config = dict(
    n_layer=12,
    d_model=192,
    n_head=2,
    n_kv_head=2,
    head_dim=96,
    d_mlp=384,
    vocab_size=10113,
    activation='gelu',
    norm='layernorm',
    norm_place='pre',
    norm_eps=1e-05,
    positions='rope',
    rope_base=1320.0,
    rope_fraction=0.5,
    qk_norm=False,
    attn_scale=0.102,
    bias='none',
    tie_embeddings=False,
    parallel_block=True,
    init='uniform',
    init_std_qkv=0.0706,
    init_std_o=0.0,
    init_std_up=0.0706,
    init_std_down=0.0,
    optimizer='ademamix',
    lr=0.000756,
    beta1=0.9,
    weight_decay=0.18,
    lr_head=0.0103,
    grad_clip=2.0,
    warmup_steps=301,
    schedule='wsd',
    decay_fraction=0.574,
    decay_shape='linear',
    final_lr_fraction=0.0,
    batch_tokens=65536,
    seq_len=1024,
    doc_mask=False,
    train_tokens=436700000,
    steps=6664,
    dataset='wikipedia_en',
)
MLP neurons of a small language model. Each row is named by its layer, matrix (up: input weights) and neuron, and shows model dimensions 32-159. Each number is 128 + 24 x the weight over its row's rms, rounded and kept within 0 to 255.
Before each neuron's rows, "fires on" lists the tokens most often at its 100 highest values on Wikipedia text that the model never trained on.

fires on: ".", "this ", "in", "in ", "at ", "ility "
L2.up248 [ 86 134 127 102 133 134 156 154 164 110  95 171 140 169 152 150 122 143  98 127 105 154  96 158 135 173 136 132 121  91 141 125 164 137 114 109 140 125 162 136 124 179 126 137 141 103 126 107 147 107 110 106 115 133 134  97 145  96 136 152 123 184 145 110 105 177 150 117 135 120 100 108  99 126 127 123 140 122 178 122  83 144 158 113 139 140 143 143 125 132 134 107 140 103  94 112 146 149  93 114 153  85 139 127 168 122 165 133 127  92 120 110 119 106 136 134 131 103 107 114  96 168 114 106 146 184 152 122]

fires on: "z", "sn", "sk", "s", "ms"
L2.up286 [104 131 126 149 138 109  99 175 102 118 150  92 117 106 170 113  81 122 122 128 158 127 154 115 110 121  92  99 131 112 133 137 108 123  99 153 138  94 151 107 127 146 125 127 161 108 121  65 142 143 103 106 114 133 142 143 110 155 138 117 130 123 136  80 137 179 161 110 134 147 144 159 148 124 104 162 106 149 150 161 132 144 150 102 104 178 147 117 185 141 174 124 128  74 107 121 141 119 155 145 124 145 120 112 169 137 150 150  84 124 150 101 129 140 166 121  90 115 118 146  97 121  94  98 149 143 130 155]

fires on: "ad", ". ", "or", "pos", "ic"
L8.up349 [147 154 158  87 118 139 130 151 130 152 131 149 130 157 144 132 168 132 124 116 137 114 134 135 121 127 101 159 126 102 109 162  86 131 101 120 170 133 109 117 115 130 132 149 134  80 113 141 109 133 126  92 111 140 139 156 109 126 127 106  86 147  94 158 137 128  94 112 162 127 135 137 156  82 168 147 190  87 133 129 135 164 107 114 108 102 123  92 110 145 158 109 115 119 124 130 113 119  69  93 149 124 129 165 142 129 135 102 154 142 180 109 185 128  96 102 139 140 174 168 139 100 142 128 124 111 117 126]

fires on: "more ", "most ", "remained ", "very ", "particularly ", "became "
L4.up123 [152 128 115  94 107 127 133 146 155 115 108 140 136 102 149 154 105 126 120 138 134 100 114 121 120 127 134  82 130 152 123 134 117 120 119 134 139 125 161 167 159 119  97 140 110 132 114 104 161 122 186 148 132 168 123 118 151 108  80 136 132 145 161 130 152 152 138  95  96 125 156 126 138 100 170 107 171 117 115 136 143 133 106 130 112 130 161 107 172 131 155 150  84 140  66  82 104 142 145 121 116 133 126 112 113 140 127 138 149 109 151 198 138  98 147 115 126 112 162 129 133 130  91 147 121 147 103  83]

fires on: "T", "S", "ong", "U", "first ", "ou"
L9.up200 [117 134  99 115  99 151 112 130  98 130 125 136 131  88  90 141 135 153 151 149 140 150 128  85  93 160 143  96 100 118 135 143 132 116 123 123 149 116 116  93  84 141 102 115 131 174 105 158 171 122  97 141 111 137 139  99 142 161 136 144 141  94  87 121 107  90 135 120  79 141  91 141 125 126 181  84  91 111 136 103 146  97 133  80  83 159 162 112 112 166 158 130 114 129 157 139 104 151 143 143 149 120 142 158 106 174 131 156 157 138 138 134 151 143 134 146  80 138 146 156 145  94 167 149 144 154 123 170]

fires on: "of ", "\n\n", "west ", "family ", "genus ", "south "
L4.up100 [138 160 109 141 131 110 105  86 121  89 148 136 157 101 126 118 121 132 126 142  81 146 109 155 141 116 124 122  65 130  72 138 117 143 125 136 108 104  88 160  82 126 112 124 152 157  99  78 113 109 160 127 108 148 147 153 123 119 141 193 117 114 140 156 164 153 140 125  99 135  90 130 166  94 162 132  98 137 133 187 155 158 174 150 140 124 128  71 165 129 134 155 116 149 122 128  96 156 142 123 144 120 137 152  96 121 147 147 131 123 117 122 137 135 104 131 131 165 135 143 158 138 105 196 129 110 122 126]

fires on: "; ", ",", ") ", "(", ".", ".\""
L4.up245 [131 138 153 118 159 105 148 127 145 168 161 105 177 123 160 142 131 150 146 149 161 144 153 127 135 155 122  72 121 136 112  95  81  94 107 159 127 123 152 119  96 132 131 115 147  99 134 142 137 128 126 109 144 148 138 162 156  87 108 166 123 133 106 146 130 158  98 127 120 143 137 108 153 109 128 162 134 126 118 102 142 129  91 108 159 191  98 122 122  96 109 147  81 103 109 115 139 120 172 121 124 131 149 120 134 136 133 187 108 112 112 151 109  91 101  88 136 130 109 128 128 157 123 102 158 123 104 117]

fires on: "is ", ", ", "more ", "very ", "was "
L5.up229 [109 136 120  92 109 121 130 138 127 111 124 152 155  99 152 115  91 145 150 134 161 186 156 139 136 125 104 111 152 129 141 129  98 116 115 135 164 158 109 171 117 123 106 152 108 128  88 110 114 121 120 105 110 112  80 134 106 119 153 112 152 126 138  89 143 169 122 155 106  96 114 103 121 132 110  89 187  78 121 112 142  73 126 123 119 160 152 113 190 120  97 147 114 135  75 127 110 155 150 127 127 120 189 139 105 118 150 119 136 123 116 161 157  97  73 158 120 101 148 101  97 123 121 114 110 147 115 125]

fires on: "===", "un", ".", "==", "be", "in"
L2.up201 [ 68  97 168  95 132 119 118 130 146 134 119 157 117  85 134 161 112 152 118 129 117 128 103 142 121 128 121 148 117 101 152 164 122  97  92 157 178 160 105 130 112 156 105 145 124 138 114 114 153 118 129 131 145 124 116  77 140 142 170 129 136 114 119 122  93 138 132 163 142 130 111 123 114 157 174 146 167 129 153 101 126  94 109 142 128  90 159 107 138 101 109 102 103 149 106 110 139 147 132 116 132 102 120 168 124 129 165 167  82  87 142 113 125 127 100 183 124 102 167 148 139 175  66 107 117 135 114 137]

fires on: "om", "due ", "led ", "ed ", "based ", "Ad"
L4.up120 [140 133 134 117 142 130 131  97 102 106 135 138 148 119 140 126 121 158 156 126 101  87 141 133  91 131  74 143 132 152 128  97 145 148  78 134 117 146 172 114  93 168 127 102 103 129 122  86 144 142 110 112 125 143  95 155 154 109 130 124 115 162 124 129 110 126 116 108 134 139 138 140 178  98 122  98 152 163 146 117 123 121 117  80 139 140  72  75 151 116 171 161 160 150  69 120 138 126 129 126 162 170 121 125 110 156 170 171  96 150 116 135 169 102 107 143 111 131 137 105 160 111 126 190 138 133 148 127]

fires on: "out ", "but ", "there ", "There "
L5.up367 [126 115 148 128 122 103 151 127 145 118 116 154 140  72 113 137 138 155 160 113 115 101 123 124 150 127  85 138 102 149 140 128 134 114 165  93 130 114 151 137 147 119 134 105 110 130 121 110 130 111  87 120 109 113 142  93 110 121 104  99 149 116 114 114 106 131 149 157 103 121 124 191 141 112 144 136 199 113 110 117 127  66 106 118 124  85 129 141 103 109 115 135  94 143 135 133 150 153 153  95 156 184 139 146 128 183 134 132 216 104 147  99 106 127  97  82 137 160 120 120 117 135 157 134 157 168  98 102]

fires on: "was ", "ext", "time", "were ", "later", "is "
L4.up33 [128 132 142 132 143 115 130 125 145 137 145 104 124 111 108 136 136  98 134 120 104 172 116 135  96 167  93 113 140 141 115 112 118 153 100 142 154 119 119  87 159 156 151 116  90 148 127 113 135  97 148 122 151 125 141  85 142 151  99 131 108 136 156 139 135 106 126 142 110 100 140 141  85 131 145 110 151 145 104 128 116 156 148 112 116 105 124  97 106 125 121 138 123 181 111 128 110 146 133 129 123 116 177  68 123 122 114 117 106 129 124 169 170 148  60 147  89 120 151  98 142 144 153 135 109 109  88  82]

fires on: "It ", "\n\n", "it ", "Description", "9", ")"
L5.up238 [130 109 107 120 124 137 103 156 103  94 116 151 142 144  76 181  91 150 110 144 104  85 104 147 135 129 104 139  91  90 124 128 122 137 152  76 143 155 125 136 101 157 133 132 156 132 105 103 137 109 155 149 146 127 121 129 114 108  86 124 169 127 184 128 129 112 113 138  91 127 134  75 140 130  84 149 135 150 133 108 111 124 118 152 151  66 105 100 140 103 146 140 120 135 151 122 124 159 150 128 161 137 142 143 149 172 132 150 113 178 127 154 137  79 103 125 160 174  85 135 107 155 145 162 159 123 129 144]

fires on: "is ", "was ", "\"", "s "
L8.up343 [130 135 186 100 169 138 147 138 155 133 159 168 169 102 124 106  77 127 119 123 125 152 121 140  83 123 121 125 112 133 139 131 109 151 143 178 148 108 113 117  79 122  84 134  89 128  75 110 154  96 159 165 134 122 109 101 111 103  97 151  94 113 119 124 118 120 123 125 102 115 148 136 117 123 156  98 162 116 152 110 146 125 122 136 106 100 109 122 145 112 146  88 108 116 138 146 132 127 100 114 139 106 162 132 127 126 149 148 134 133  94 152 146 132  82 134  90  93 160 117 175 159 122 130 122  85 112 169]

fires on: "there ", "It ", "There ", "he ", "'", "it "
L9.up184 [138  89 143 139 123 154 149 143 166 142 153 151 166  76 102 141 138 135 134 111 158 125  79 101 135 114 110 117 101 147 117 135  71 106 150 136 102 127 142 120 130 124 155 131 129 166  78 120 156  84 136 134 125 129 152 101 114  89  97  77 138 104 145 105 136 142 130 168 152 144 146 156 152 103 129 111 119 150 112 127 131 152 111 104 117 122  77 123  92 141 139 126  84  92 128  80 119 159 124 139  99 134 147 111 106 168  98 152 133 133 148 149 121 107 119 104 143 140 147 141 163 104 183 150 165 145 112 173]

fires on: "; ", ".", "9 ", "5 "
L4.up324 [143 169 127 136 132 111 142 149 128 172 120 108 126 150 152 172 137 163 135 131 161 103 149 140 177 153  84  88 127 154 162 115 117 115 134 167 100 149 123 147  83 113 129 151 131 159 157 114 133  88 132 145 113 142  84 104 156 150 138 120 131 138  99 115 194 167 167 140 100 175 128  82  88 108 136 128 109 132 106 101  73 127 132 101 146 114 122 122 138  97 126 187 115 132 139  65 131 105 161 118 137 156 136 118 111 151 139 127 106 160 140 174 159 129 121 124 102 131 125 132 127 123 160 172 135 115  71  78]

fires on: ", ", "Early ", "following ", "History", ") ", "enc"
L5.up42 [121 111  96 109 110 104 147 142 149 140 108  96 141 148 102 118 159 145 139 126 174 103 128 129 114 112 153 140 102 125 137 107 137 117 108 115 132  93 185 138 135 165 150 109 137 131 137  87 139 179 121 120 131  86  76  84 115  98 132 116 141 128 111 160 180 135 116 137 163 120 141 117 144 143 130 134 150  56 124 113  89 122 140 145 174 144  92  90 143  86 137 160 146 159 103 142 109 102 112 125 146 124 132 114 117 126 107 166 145 127 146 127 171 142 125 107  95 118 152 118 166  98 139 149 115 106 168  97]

fires on: ": ", "it ", "It ", "5", "ana ", "1"
L2.up109 [112 111 110 161 114 116 102 102 109 138 105 146 108 115  87 132 107 102  95 180 110 143 138 154 131 146  95 102 110  86 122 154  84 147 165 115 149 127 139 128  95 114 125  86 117 117 125  98  98 125 131 128 105 121 158 188 172 110 121 125 136 184 146 174 138 162 111  76 122 143 139  79 161 147 125 112 125 131 147 127 124 123 122 129 134 160 118 106 127 121 130 134 120 120 125  87 137 137 145 158 146 139 158 110 129 117 107 159 139 165 116 122 132 118 130 129 154 166 134 169 135 126 125 129 124 101 157  95]

fires on: "4", "er", "4 ", "7", "9", "u"
L8.up135 [124 140 156 108 129  92 111 140 159 146 101 127 144 118 163  86 121 156 138 105 135 123 171 168 157 156 111 152 136 118 154 145 124 115 105 168 148 117 128 130 140 110 122 131 155 151  77 139 159 134 107 128 123 135 116  78 139  98 119 112  92 119 124  85 173 167 137 161  96 156 144 108 130  74 148 123 122  93  80  90 103 160 102 114 103 167 137 122 128 159 132 149 135 147 106 134 121 149 114 100 147  85 153 149 127 170 131 139 135 110 113 173 160 112 167 145 110 111 150 141 140 138  85 125 144 126 119 140]

fires on: "9", "ames", "-", "7"
L2.up162 [123 147 131  91 121 115 148 126 148 131 183 114 145 126 146 109 142 140  98  98 156 115 152 159  91 129  95 138 137 148 132 110  94  98  96 194  94 170 126 121 122 161 116 157 135 147  95 126 132 148 124 125  50 131 116 143 157 122 140 100 137 116  95 104 162 150 178 105  98 133 111 119 105 129 154 121 124 167 118 142 126 119 134 113 124 147 129  84 105 122 160  89 143 117 106 111 124 121  91 134 170 128 114 108 142 118 123 157 117 174 141 161 137 126 161 151 109 131 125 155 141 201 103 128 169  86 117 146]

fires on: "it", "there ", "There ", "clos", "that"
L2.up260 [138 125 172 129 138 116 174 125 162 128 112 129 134  65 118 125 151 200 129 124 128 113 127 121 128 154 103 118 106 141 100 116 162 123 148 146 118 130 160 156 129 123 180 118  89  93  94 118 109 102 179 104 100 103 119 121 105 110 118 122 167 138 105 129 113  97  98 104 153  98 137 125 135 148 103  93 146 137 127  91 147 131 163 126 133 128  71 122 117 174 132 138 130 124 142 146 119 121 147 146  93 163 150 117 119 139 106 117 120 148 105 122 171 127  94 131 120 137 126 100  86 151 125 118 182 150  84 107]

fires on: "$", "of ", "c"
L4.up151 [ 83 132 148 111 129 115  90 102 195 143 136 116 125  60 123 153 118  99 113 173  91 125 156  80 142 119  90 112 119 125 101 123 149 144 149 123 103 132  99 142 101 115 128 137 110 127  60 141 116 104 116 109 135 141 148 126 142 113 165 142 147  96 148 150 148 133 136  74 123 123  72 146 101 108 170 118 138 122 151 138 107 126 162 118 146 128 163 105 115 160 122 166 112 107 123 137 103 120 125 133 148 157 112 139 126 136 149 107 121  83 109 111 126 131 128 129 143 137 124 146 163 116 136 128 112  94 148 107]